config.toml
norm_place = "pre"
qk_norm = false
init_std_o = 0.0
learning_rate = 0.00962
lr_head = 0.00383
warmup_steps = 200
decay_fraction = 0.722
final_lr_fraction = 0.0
MLP neurons of a small language model. Each row is named by its layer, matrix (gate and up: input weights) and neuron, and shows model dimensions 272-399. Each number is 128 + 32 x the weight over its row's rms, rounded and kept within 0 to 255. Numbers have three digits each. A neuron's up and down rows have the sign that makes its largest values positive.
After each neuron's rows, "fires in" lists the words (lower case) most often at its 100 highest values on Wikipedia text that the model never trained on.

L4.gate1026:109144077099155083116112160121165124099078173148103140077093085181073104115118120180137136138139176160165134126137118177159146161125095106115153132131163114126094142141111132147097177158100133138129113155170137150097067117122073125171081120185118146134131135129108140081159194146183141133110111094173104085120120069125146147172159128084113126167165178116143146148132141151146174131176
L4.up1026:093147135148117132143103194142162143163087165096186071075116161209153123058136126164162107177168181121100159127094155113168081148147134130145130170114170145170142105163119146134111149111127188114132135113145135137127123106167132162164090132156123083185149151131128149155197105122076140106159107110148121109149105088112229140146116149124140158102123132079118173198123162118140205027129
fires in: "of", "to", "with", "on"

L4.gate26:154086114084156093067120128087101128086163110124195161072195103149131141103180124143126152147137145082082164123107081152131121153088129130094083088150127081139136102123137146097129135119134173118157126136129143127130092123144136050120080110109089140146080155130124112150155189166111185137070104106066157153124133136159121116171108117100086119116096092124152135158118092120067124113165
L4.up26:113126082120148106070091126142112146127132069114127072172116089151163150145119158131120136123064111109099112116138102167103130144095067118140086081157167135104165057125099141084141157142116147132157171132112119174048128162125090179119141112150024144123059049141100132138120172051114148116130125110115104119118204090189106128144076107089146117073108083124134082139089157124132127114098
fires in: "first", "top", "only", "best", "second", "largest"

L4.gate135:184187107055132083138115109085107124161106038103135160173088078170160115110130150117132106126120148132090127112134109146142172180106149108125179158156146132029202160150110159153140153095168074092191140112090089126116137134137083130104113157115123156163095116121139100141152091129113126084139136157031138091125111130184108128142140066098158124155119135163144161133149118116093103154080
L4.up135:116147102087161127088096155188100095152090071074188182155106050103110107141092161144078142076113166120086085159156102099114135144126109153156106175141132128129136180165089194127140112151176089153172052153113101142145147137126102093132161100127189136123079138107102148135117140083117146144098131186076089041145091086197107155161087063128157103179152134176106152148118183172093131117126
fires in: "as", "appointed", "elected", "to", "named", "became"

L4.gate623:088193137093172095115165107133112115139101091132121195114158151182109082137137123086122118133134191116169117144130127106173128094125159134126086205168164171155075112148117125117139118103120170142108066077109116131127077123133125136037150112137094089128140175169102106148176147105109155128133152150150089126123189070152126122086140149133186144072092177121166175164112148134150125111138
L4.up623:128129071119133138149168093078137119140120085120120116199144170129131105120098115138158077126161144127109169108093183087118095078127119122170104126135152143140131090087197124170113132129133120073153170123149079103109118086127122095110113077128067152108133119108152179135176124116137168137135122129155140168162141135155116156109141182117169104118078163115085163171117120053152170200128
fires in: "high", "low", "sacramento", "highest", "lower"

L5.gate1151:130091039141095086076112136146131122093121144141090100171149130116128132139115116141119109132072116173114065094123142109088145095128106154160148107149131096118185115153137171149050142088193162178104126141148191134109126126159141170134107132104089102099121096152176127098158139117152139108130120120083142110130146130050164139112145127149157107112135124129152078150207193121121107095115
L5.up1151:108115160088142087093162135161155151142115159141172133147084155133096137060170112117111156152132129133220088117148174154159178113128160024156105123160147138155147134124134145150164103158100131087090110091183121157170118187104122141123096139147165134116142121101128159137117161119166114121150198131125117140140089131166106107104078110184168131131138166152098059105127153093060112105183
fires in: "and"

L5.gate1026:106128126111087160105185120158094084119125152127088145160178111129160116181154185165083116145153111158112061090151089118130167129104113153107083130117053177118169124066195126166147140167132109113111140128180181132129116090118149123126128107145116118119147046087105120117207111098092127194089139132113161168125152207109132103162125117120147122092145168128079101101100090146134098113163
L5.up1026:184180131186122202163169151088129160157105124084145146107121095118165100218168148097116091126152154160080152128166118172121144060168159104087152121145152127121111151132078152108144114147143095111119074128059111136164135153147178166157135094130077175149118159116105121105090105108149153146099154157145130149152101171152145150146129174136141141219103111125194165109149110091108164138095
fires in: "and"

L4.gate17:095077103185169076145121189096152144107123117148093100152145114142103163114075146094125204072162062124097102030068143170096073129143089100117092129131135228121105091157144120136086133159125098128103120127136179149081159176117115173127118116113121157182150120135114176176158074114102100068059139128106078104117127160163092139125122097072157094158116063089177124120118120133168119155085
L4.up17:101110059166133129124178127101146143138087146147134116119017127130119123099107096109164140103221145103111084135150126113063102160127145102132038069107150074096150099132158134155108147143116159156134127153169134087071151130170155157128147157126103173165109124147125102167159088084088128107125119129109125172109095111108140137152071120091098163158124159174138121132144159147082075136134
fires in: "an"

L4.gate503:132156127104155151092152162158141108107168094173153159144125089153149087121088135136114129142117123056157113100100108095114074084171121093126163129081095166101160183120119152156138138139136115130158098168096106148098128058143142124081210134124088120232110164132140100130115181117126067119150108128127161179164180118154103119135120103176055177150143091122155140176139170082069117111150
L4.up503:129175113127135112139149154156156186103173129159189151142096102124146120177100145106000100154141097085168160184119094105128153067161123133150183111120095151135107176119112064186112149160151119157148079107125086123141096174135173151103171128143118102160140190148139110089113107139195183193109139134167156138106123119190067100162084154131142118147112057102101208147094154110131064108094
fires in: "to", "from", "as"

L5.gate522:088159062124135101128102149111120143111121122107205085105060139093177138110114154194078149147121172064097130101117107130095172156159199141166115136080134114109138193140143086202108094180184161137131086153153097179116133093117125080140132224131118132130135191176103154198087155108153156073141092074155104132145135116130148106096150164113117160090142110170097115163172110120095168126115
L5.up522:107162144097179068066134162160074127047147136141128113090147140187098101133123107142108107076105165117106139105075141142145164154129104137149111125149186106153145170122098090094056114079121161162179152151180124145126121110100159180087120170173152164126118154167153137131147112115120128144078062117188122122075131095192110176126149137108165123090137086107125127153126131152092102142157
fires in: "was", "is", "are", "could", "were", "s"

L4.gate229:134177200151144105138205125210106113122101136143112086132144085118120134110104100182150146073142165076086188143140171194111146132123147152172104131104145143155119114136063162143075072114161117134114131068188134117163104079192122093093149149156116112085109170125149099096138103138112136161166048173106135148141148103159139119149110107182113115173096129074164070127125111151134157138104
L4.up229:058170114095135099169134148126124088143175089131144135129132043117102131131076109072120138082093140086111094127161120147140001159127087115153099164152154067091091149135161080106157139068136085185138100145182142182100095144151150095133126133113061142147119115151111090173136103100094180155186160141123121091098126101111096149080155110081144151116135093146179101145179138143145130106101
fires in: "was", "history", "been", "were"

L4.gate821:173133102081181135122130111171119134170159119171120105080175146111138131158107130139143153150118129141130112133197055092171122126161165084115137108158095100115204118135084152179171110127100108126140152094078083120140156110110151095159127144086132129047127121158179108098132095150141111125067134060073115202169151099103116121166134170146116127168149170072148091150148101144137145145125
L4.up821:133117113144167113170117177155109135145132109098180103079148086155130065110117178154169106106105165160127141138120162105160149127126153124168085103117158144102140136139118109181145091086137131125154082131117050163179133128109146169148126146132172094159109086153121180117161123102153109150107082118143190131125112128140116141173137135087125131150186133076137150157219172124178119113094
fires in: "until", "since", "to", "through", "of", "between"

L4.gate537:098062116097126103197170181175161118169102086151147124127106101173102107085123142132131167189174160113136158132099215155116185114152181139140131148135104137110105087145138049158142112086085115095134138150127153123114139082136155164091108121130125132134166133131104153120113164116110153114160089131094110101161142156129166063153143183114143137111130071170140151187186107116157127087090
L4.up537:113093180146138141117092085080121145116131093138133108101104124146140105092112167155112167154152147149106169094118169129157154119154119138104111165117143098066122130130116106124086108097137135192065129147173141127145119117072157107103108101127146133139116100151101119102131166110150124108145048172148131129151145129120161109074116165083181124151087129118116136099124106084097079147144
fires in: "0", "1", "flatbush"

L5.gate1030:105141137138102133132085112114082101176139115069153136147107209206179186170079115120169180106089097122065070122165170114090164118110200122117154143172132196154077120121100159089152124141154103087145121115138100101177120144169123167147103125132102148168132097107166123119115125127156106120121111144108115085064149132094129141145172144144089122124124124160142171198100107069176084158141
L5.up1030:172079143114131122166111068145115138101107086117074102054144096144154090115097214067147167154159134198129095121090084113124090206128141113113162230122125107125082161058122153122131196138102151097128145104099111130183101078125178186139109120138118083146175153132108165168178138164135126144161083111101143114137116100161184100090138144131059161103120129066126138151133117164106116126166
fires in: "to", "of", "for"

L5.gate114:119118156098141079108117084152123137137139107112111122150112109096160131105186131169130152148118160094131162092104136144078111100131123172113013107124083080085147166153113092154116144097165168102138093145128158112133117053132098167161083144118146068170108167142124128069147118070102088134138129097130069137109081129124120118082143161182153162125049139154154108105157134150112124129110
L5.up114:166105134137132108148098163125142163174118102189146144101129083154156146124149094132108086082150157141164134139127133099143098159162127109112146123170135117171114148172074169140112163154116182088077138113137171134121162139118208130110157129143112147156086161110161152129113163104172161104090117132073123155112152111190158158147144169075151132097130112160167146121182127166101167090121
fires in: "is", "are", "was", "were"

L4.gate270:144117148127120070139172131170130161137093095205146096079168111130115117130101163125187103161135136103109174047119214086151055129149174167137127161147101138187126188062125145119122143143100097116141100127057197095074105137151120111189150054076117087182139134155165159119147104107156165149130146150117149119117081142110118130103112152171196117129097199093154101165123177183145086137084
L4.up270:089152128163106127169048156049155179127107159174072112110094132087167104107180092130094094147172244202140169078112144151149115107129119141163071106099120153098159161088121127101097176182092074116063168151119124175144182118116155128103092123126103090087140053145164105152153140112056101154119128180088158121213125143068161082184123131165084143091165125119107080045132130141116157142167
fires in: "and", "but", "or", "even", "also", "which"

L5.gate1135:129132151138132093136120116131128105118111142121190105107199158104121075123137128165153146113101149147156150140080028126152107104137141115122142047111131087181125152157138174130098072038092091109118115093157095124123143094100149094198151153113076174149172136148067150137127065143153167064169118107114108120125106134091116145061150079187169101146108087146135124104092160138092125146118
L5.up1135:170145186108125109128100153101135160113140177145142164066169088094130113107053208111222167176099127176091163131106138117112117094196120135123101145173183193161094162141104130111175198156116115080176114200160114170116161116140085110109151099087141146150113190103110113095128111118129170122135125139058168133150106164081168127161066123149149110130101103160145101166153150171163108117105
fires in: "was", "be", "in", "were", "work"

L5.gate877:143099129062156150164121109148131078160116172160152133156127186117112125140215184096104155116174111089120086099105102109058161159158122117128075082166131109103163185064103052210173111127180161090083130174126166095144126094181057150133111151107116137130117114114152144154099157153122180156101079150176090114112142103155142072106131110191147088157143128169119088090102142118183123094121
L5.up877:119141171172143113100108131127139147108160103065141113080171131124142131153059106088166103118092180135163145133108158105150131107126094100137104151118113074217129081149140162162121076142083105107122134052184111126198135155095164179118111079200120167090102057083117123123152118100142164107145093145152146158145079090110078162165093112124100100195183171182066098093080130142130133121123
fires in: "member", "one", "who"

L4.gate935:156081148103117153148146145096109169150125113150147093178139113116101132127044053086123181193126138124184122118141121141149123144184121130081161154137134099143102157143134157130071101105091109123072119148194224176150165161104118069086104139116123084164196093091097065073069121114111144142131114143134113100100137069138148065148118124069157139120096112122128092120106094148065122134161
L4.up935:131141072145121141115140114129094123117125072152152171072121074160141125094103087138129102156154111110176095127126146095164132119176127054124082148170153125133082136111100126137130121110087138125113133072130145113127158127082147116150094138087108082132122124111116068137122108101130115167147092126137123065120156080129095156131140115159097100127160133130091181124153092121100106109135
fires in: "0", "under"

L4.gate1069:143135155119140173118156181126081150162084138112167123118086117164097159147120135134065133204140115134134139151115076107124098076177123111178164156096077123111100167122158169104120100153131156122057142075088159120108108104131111162124112128037138127152090155156129160081149138142180077138057090141129103147044203062147116173175111154120147129162080124078079075158135141119133110172092
L4.up1069:136135134108077096101132105112085108129174157167111101104103115139085082110107170155123098064046164151084101063153067112144123096178148131105134152152109130125175094100136132150171230121154117116120095124106052123148152152094114164087153075102092166154100126147170095118119103059085166106117161153130090118150083150121052101157126102158115145147146120159206159144116156161146081131135
fires in: "who", "most", "such"

L4.gate970:133150100183133147095100104156057094081117151173114117111124080130176123101173131197090098095154196103152152095097063137097089112149154057168119150105152143153111147103138081116123158137152144134088107148167206186091201137180194142092156130147140134128140149164109133118143092171132132167146130167151088116110157142176154148121197180190110197183127082139082112118126125184147099197122
L4.up970:081116131090090136070145153167183136172140120141165116100155141119149145113089105118130154155081136125109140152148129151147125107122119143090099142120101133123111103155129165145129128175136151074123186069172126102163159138093079182097134127105179172146056097105171112174081158166141117078081124196116168048143137108123109108105089191104101171085139134103123067143119133135131141084104
fires in: "which", "who", "that", "it", "now"

L4.gate510:138095121136068093152090120127173116078076138130161156123130094048130138105131157108174146060117107130144125153122123143137120145118076109104050111141170155098133130133129196137136109172103142095098091131105075183120105116171096185106168166095080179115118189145064124119105138095171178174140121174061131144144158133177185165123175116112080114125128150096146183154145122162151184113160
L4.up510:111178037105148102103098179093094121152073077119129143112100146150101117122122169156162116123097077160100061123159102090133151121077107022085127091178133135081108108209177148137128142095148153162093141125151081109137172113144100147132128134097156105123165144112126065183054162108134176158109092186103135113163164168083102148130132147146110184141113154103166094122170111163085140115107
fires in: "of", "a", "was", "an", "loss"

L5.gate842:134134133105115086164137144151168097078106110085132124161186122086104063113155106189103171113122135094097153206121076198180135106180147153113175157163116117114070121116167102127075101118121153115103044150152101112100154137124111098118138135108179100100147131141122189164146134129140120102142146138106106170120086078144127114108124130111172128120095134108128135156133106166163092142066
L5.up842:101170132180134068101152114079165144113129192146108100147199120087128059117152111117093146079185080201120101146161170142110111110143092101116123145167156100121157129107146121152126123175127137114115126110125120095097157171125109085149171117108098141170075079179132085092129127105085149168089155085151156168091182072148053131127118187230169152171173136109131089153097057157143153055151
fires in: "0", "1", "2", "kor", "6"

L5.gate319:095097132161090076155054145130123125109117071106139157152164134107170097102177169151193139149109200117109064131120143060116118107133134150092058070185145107150117154152109097119142115174122133068183153165193150122146146151156132098146137115159086152149080115116177143047070122090131149125145089092131104122120114165155119115099091158132143137146129073074165102085137144175093103120085
L5.up319:077200109151121133156169124135131140105142104162115122141095159083101164090185178098144133137126182157058137103138122102105095120158138100153120160143155155151068161136122112079155118091159167172133129072131151099116151148095121118080065140130131169145080129121174124097172120163187132055093156127123144105086129091119138057088107083185146096164121147117154138091198102109129124152101
fires in: "was", "a", "is", "be", "to"

L4.gate122:161153136071161114164158130151168167142148159162125085103109146143176149143171078178112172113160154123158134063165134159104130098161114117074106119115117126175211095144079118117135134153133153096088149110114102132065101068152077118130142161090114106123157142161109120144171115099140231161073148165149084110141141139141189145143150162150154169159123096123139080135136149093080113129074
L4.up122:102124152118116064166089120088149157144138155158110105151095108144177066116099123119152088110153165080120153113153141134177136165164168151059088134109110097108145137152120153126083160133130099124139070149119152159117128154094081106088181144129099116186176138135145076105132121046126188135069105123097037122136174116138090142142079138168123160097153162144125155086066081134097162162089
fires in: "when", "time", "until", "after", "where", "is"

L5.gate556:148109096130123208190159142105123115130185134141104148101149146101134119151147128096130092110130110136104109076201086070109113088140123131150117130194131114133162073077135112123081222037120137155083169156100204113136147179149095109138103104120136129081161135096157152139114163076107118126207110134075152107084153134096175066122113104091141120155122140102131179181087097131178126165139
L5.up556:117133128142078130119078084146102124162179152145212142078148142120098202127176092098129155113202209096128091110096054162094156085128083138094085135116094141109129152059167088155144163139098108141146145140156169121093070115167167085130204157153136069084136118118151104152139137100109097176168116120125135176139096094110180094053127126113158172127141114096172200162130136074154128168145
fires in: "in", "and", "mid", "northwestern"

L5.gate165:139075146138134174153155105091124102140114107090147109189114153161129126151142100048107143139090104100118134142108106131112175113140106113153177137123146152143195171141153142137081141066092086111105081182122176108123159155085121119161091114130115108097116108143163089230180200192162127157079139046123156116072156143089166108150185095081130136163147113088107197115153150156162102128136
L5.up165:092103170122091135128122100083116167114117145150081134213117132191090174110093131135119099134114162093178129096170149129129153059114097232143174076104106061145106065168093154084140146110115132092168128061170142108175097107115114110213092120203174168089150146114056192162135155136130147062121153118162207169085178111141118135144123140106122115164088148137107114079116151177088132174150
fires in: "during", "after", "later", "of", "soon", "in"

L5.gate865:064138123120121170177129121209135091071113105123135142166181100158124103115121162111137104088100189076067103186120109068102127139143162173169127180151153128168128126126152098134096171191137101175180144167163120131143147156111173127105075174077072128145102182145222153100065166145172147114160146173118115098112087129104126107120111103115150116098185086117168132116148127136147162150108
L5.up865:111117107132083098128154166164028144122162059102137132156145178213163093126094217091144111116146071089124097184133115161094087120114161091126098121131100170105146161079134130125111142140136183101132158112111176125131072127081120125135172113136162118165120177126200146134113121118126146142121093121083105120129131110118189098141094060153102087158097125091084111137139162148103089148094
fires in: "to", "helped", "that", "led", "at", "for"

L4.gate35:134153116156145118114189120056120049136148155106076138142110094170161077099113112137117126085150113119104116120128067089151177180120159133146124158189138113190157131164072109139135144153104135129174116129128134124121090095125114161127076218134157059144167097109169131117130127200094074126098136090101106120112114128068151139167136097124105121041161129117097173184166109146094121162062
L4.up35:087114106123117094081143089095156134114118072093121081127144176193081088090070115104145113088128150144125142113126108102160134187167144144064133167120138179063095063123091167080130117084138102139187121114109098154166056104162105132150093150086173126170163118100152130201152122166118087129105159119068098159084107112075145098083099046108107133072141082140125125142111120105155137140089
fires in: "to", "in", "of", "at", "on", "stopped"

L5.gate889:127146072142108091098114109119123100128158139160173153120130137091133183116144171076121064130108122131123157120179143146108149149140158178090091169185169159104179167110127175112125142096112098111064118156112173099135090142201197180190142140126166141112161134140163100054120106160161115092117124120047182108126098136125152098122100091155169114169123147119155127097147141128103097105109
L5.up889:124132075130165109122142107103198123123142067144100143159102136087160154142164169161150137134129120151156089079109130164125120086088139153104094110173060127148176173162101142121174147156146054083115145109190162195106103106126099117149121116148152105078132097086136090132149137166126106094132128141123096147080102167165118153131096098110154121177141135121096104080111154056171128086146
fires in: "as", "or", "not", "also"

L4.gate787:155114213141051192112103106134098125143122178169075142110166060132129148134199068126162135135139132141146144168166120134162119098100092117150092093159139105172122136196093128098126125128186144134101122100104140086078095151103118207138130111132151175176177142153178194086162168125150138129081101106082140150180140133118170155133131177113158106124172095159147124152171122155119150100127
L4.up787:124095180120150077102111145192130103107189139159076158113126149122148142082233085171131123160091143133098114097157142145168079141180133095136089107125089116140213101095097139102180164125170129147122182128094120141138114116091143128172116138199135080110160144166123153107182174192128086096062132046106094129150085123095140128135135181083103076126109111153157125088113090157113128138143
fires in: "first", "following", "final", "next", "second", "of"

L5.gate625:111134104110106168131095135139099139107067119077120035120083188121155147149152102126098096111099157125122154184194161113130153107145118129131146152119164124125071144126078162075143117166046108131099150123150163122113105106150117137134100178134130135144143096138142108091120117134045136164149173119128098152153077205088123136116151154128128125130176165120148145115148151133138093170178
L5.up625:125100183127132162117120114073104106082148131088103115054123155173134123164047093101158124105105136136193149154151129122112171152124141128186143158082120101107046108089083126095124178164093171124120126084103144120096138150165129114110105135115057132148120103167129135143103138156128114143094079084115100092120064090087161141116150111124128131084111129102129158176082123069085056110148
fires in: "of", "who", "among"

L4.gate997:064121075090106152157111083108168123117094196141167155096110164132092106124114073113081159092200110061132098127182150125125088111202150117130128169106130174206160100135146153119162138094115116125140117130122110124148122133152132139155147085152155116074184095189147151149131131095129174129130101006152127141131154113102162064159131123172110054140096152152082140032131188098121189126153
L4.up997:130134087135144157199129160122161172161141147124179113106135081136108144165142132158089137148131164115213106124144168148147121187184112147173113118111109094156149107069113159071117127121136126169098116123111096169083127183109106113132134137175177150093095118135123123124142129118085168110080091022082135102118090087128120083155087157082098075128123145112073062100107143152135135153142
fires in: "first", "after", "second", "fourth"

L5.gate308:104162143141124104136100112158139146097140173133187178155124139117086121114128157125151112141137117094118160092117152105139160117131127110125173108118091150116130155109086105184116174090098154182158125081172157182174094139174053121090149146215144092136104117090109089167120177158161184144169135126107123137150155074153092130134172099124172046126126116128143189122147152104074154160085
L5.up308:165156146155110135151147136120168082129094114073216093095142136115073060198061152103181106086098189148088184110073176105156142124110129092207151098123160113182173159158176119131146177153139135156119138113091103134138148178154105112195125107088129107150164140126135056126119116165133147119119137098074092106123134104026137129109154112155160126163127103153131124183145113095109171133138
fires in: "to", "didn", "did", "does", "would"

L4.gate1113:081120067112145101158146142157138114119148123164167106153133167116124168124142174133146117156143106134133091094125161153139192116152147155104067122161086095150156168123166108179165227125149118078096072201126134060124136160137125137130164087129101070127161081128177126132176164155158160145107130128147153112123166122080164094151106113087165065107168153160149153144127156109115149126058
L4.up1113:177074143124111146116145079145147093126145093165148150180142105189152078113115096112134071193145135112133118110130138145120173150131112126148111134180100118082155141075135116162155129124073171088080161134086167171103131087128168154156103088128128115137163134073134109076149117116167156092126079138157173156119175138127060105060129136110142112133147110101109142137119117089088143134103
fires in: "to", "than", "as", "from", "time"

L5.gate241:145113134190128111098128149121140143107138090093098105078117169079104167138091110133086075168121119127068127124122096140142117077092114158079097132161149157094059121113161157039116194142081120060124101119105140130103110130134128087138076166106123149141154098087178166099154140113121181200094160116123116161152101197156177115151131137056129123100094155112091117171155135091163110160191
L5.up241:140116177096094141125159092122134086152130167080148111135120163081134218149072117158105122098180154198060164119177189125087134132080112134100191178094096109180122124129157166105082196165108137130118097134065152129115083122201095197177116207111104123141092095120108149174116106216146098136131141092143109170145071142061183106118106123090112111116079141162153071140067134120133092098113
fires in: "and", "or", "were"

L4.gate496:106148165091118106112167092107096094106129133111190121132148109096110101136125167142162085128131171147086100091138137066126046108108130117175166100131126109122167141116053144111138116138070110122147170139129093112157077128070137094130167086146074142118154114075139118126189112159068149107128118151091105098159196106151124130088129088134120157108140127108159143181106144145140102069127
L4.up496:095196106056131133146068070077115122135099098091153125108157126131080098164059168135124129168106099076094150163179077084110156082130090213143124115133116175184164145107135109122122175119129073122129135131123088104127154107114075141144104124105133166114122168119145149110109123091111133098167097146138125107200150125117135160176132067085125135123085174160152157125140037113134084089100
fires in: "and", "because", "originally", "eventually"

L4.gate468:107133149137151151144137188159086148126162133135162168145083138167122108095151191054178124094125132148127104160098131130147094177166127166125128154096152190124109017131078163117105163105133226194163151105179184098136106172087110179150113183132126179152108088130102087073180192131095139148110143133094107087144132131116195103127135192112091168107136138156132156129112111130113110055091
L4.up468:124075128120104155131119141146112030191119102126115174132132113128114140123137179132184109112107171099154155087084135110114136093035145166058106086077058133142108151181087126145125157108117084105122132109116139076170070070092080121125125140092113111136155143181088091103104111147126120108206130105091151162114154125132095137159120159122140097066083141109146107102110162137119105093177
fires in: "in", "didn"

L4.gate726:114168125133154123140090125147144085163091156097136115137115122114111097095151169093152106102123128170173086156150118128162138108124163128141103120129118193168145164166142157160083109114092080123142108162187073166126117092157101203134195082238091157133155122153121159129099172153119116125153129141097150142138110068175059117113130076129104099153173089149117127150185140181067232109119
L4.up726:138114048139078158125129127071101084162114184125099105102153144138183149161113103130099028106125125150163125131109146152191181088151132125106126120149151074110074137119099170157165146189080123154128106086075161170136138138066145145172116171133137127126103115122141099170140074141125112147071104132095104099170136090090154154149084205058105110153164142140099225088102121143131133075150
fires in: "although", "while", "from", "after", "despite"

L5.gate115:104121098141099199097148193130138134174119125142132089141118084134172109165186149107160115140150113129130124168130157155111139065162115133102108125141088194097180161165074100128209127089142100082083132159145109124150100139136159111138123126150101069167089134114102098124154161115127172180150157158116174087152148125098128149124135105120129145162112133074159140140099136112146061159110
L5.up115:087143144105143141130113125144146101148095165138106094159037126134115122097106129175164139130136125162146168118075135130169115181194103185099167095129174127120108066192130164142160121107154098044127078139153133099142149053162140122123106103140117138105148117173177110123109170182124105090126146123121124098115127115129108137094120199173125132117170103157077127114083115123170166104059
fires in: "in", "at", "on", "25", "of"

L4.gate798:147128093101143148139101111143095088159116132145128128125139118131118149148133122111194170121101200130126123115201105102104133094150088125110095163171087122119223170149151177087094096050150105080137133113142117122133160127110147097118090117146136024095133114126123163111106113093161138130128159183075144181141088122088095120113127134146172119118093122184155169160142143087112136112169
L4.up798:136184156110124079160088139112100133113135095094093113136122108086123123114079085096107152112103171135112105068110156090164144105223075118118122083152081089136143128148101159090101129111176059188200102114116096115128120139141146175133098130195153090059090135146170180088151122142176136150179142126133129151141100093114084124116096090074149092132105152179117177147191120117096142136156
fires in: "while", "to", "years", "months", "from"

L4.gate1105:115159109132102051143114106089096168108096095091140141111091127087154132105132190163095084105125113137092153149094161121127107144156100130122120142159153131147128122126159141147171125164178192114144050084122190147105123153103105149163095181086065132135087141116118088136161179041089153152160088101089063168091147143128066159167123103073129123135085140112123124154089109175084100125161
L4.up1105:117183133088097138084101119080101124105118108192165159154109130085179146118144074158136102102123159095103165142094072131102125164144125168171109148124131168101103134128174157054175114106118150134153168168135153177127085159158075183114085151180155158105088180139142127106127066086179117145083083115107107150116186143102134100120104117090187126142127090082114164082163115108110124167104
fires in: "a", "an", "is"

L5.gate880:138134144156119159106074113098141136167121145088119171193132137137148160110132174165102082135151132050165071102166095131125102153088112117161092109073122115109152186163102074185155176117066169135189139130132117162198170094136126152135149112160151113139111131140104120125142134133124127105113148105110111109139168138141176053093145159150129086111099135137103145155117137122045105160118
L5.up880:137096150150058124128111136129156112168148086143152118107145135110171049088150156117048122107112171120190088112124109042110133151108142117083121155080154132137086189095137119158145148124085121075177110146106146138130157134123122169113145113129168097117152106123124081136078174152109174114160119105057096135162133116173161031140101179160178175121138148152172169121147160086073194129133
fires in: "would", "can", "does", "did", "should", "could"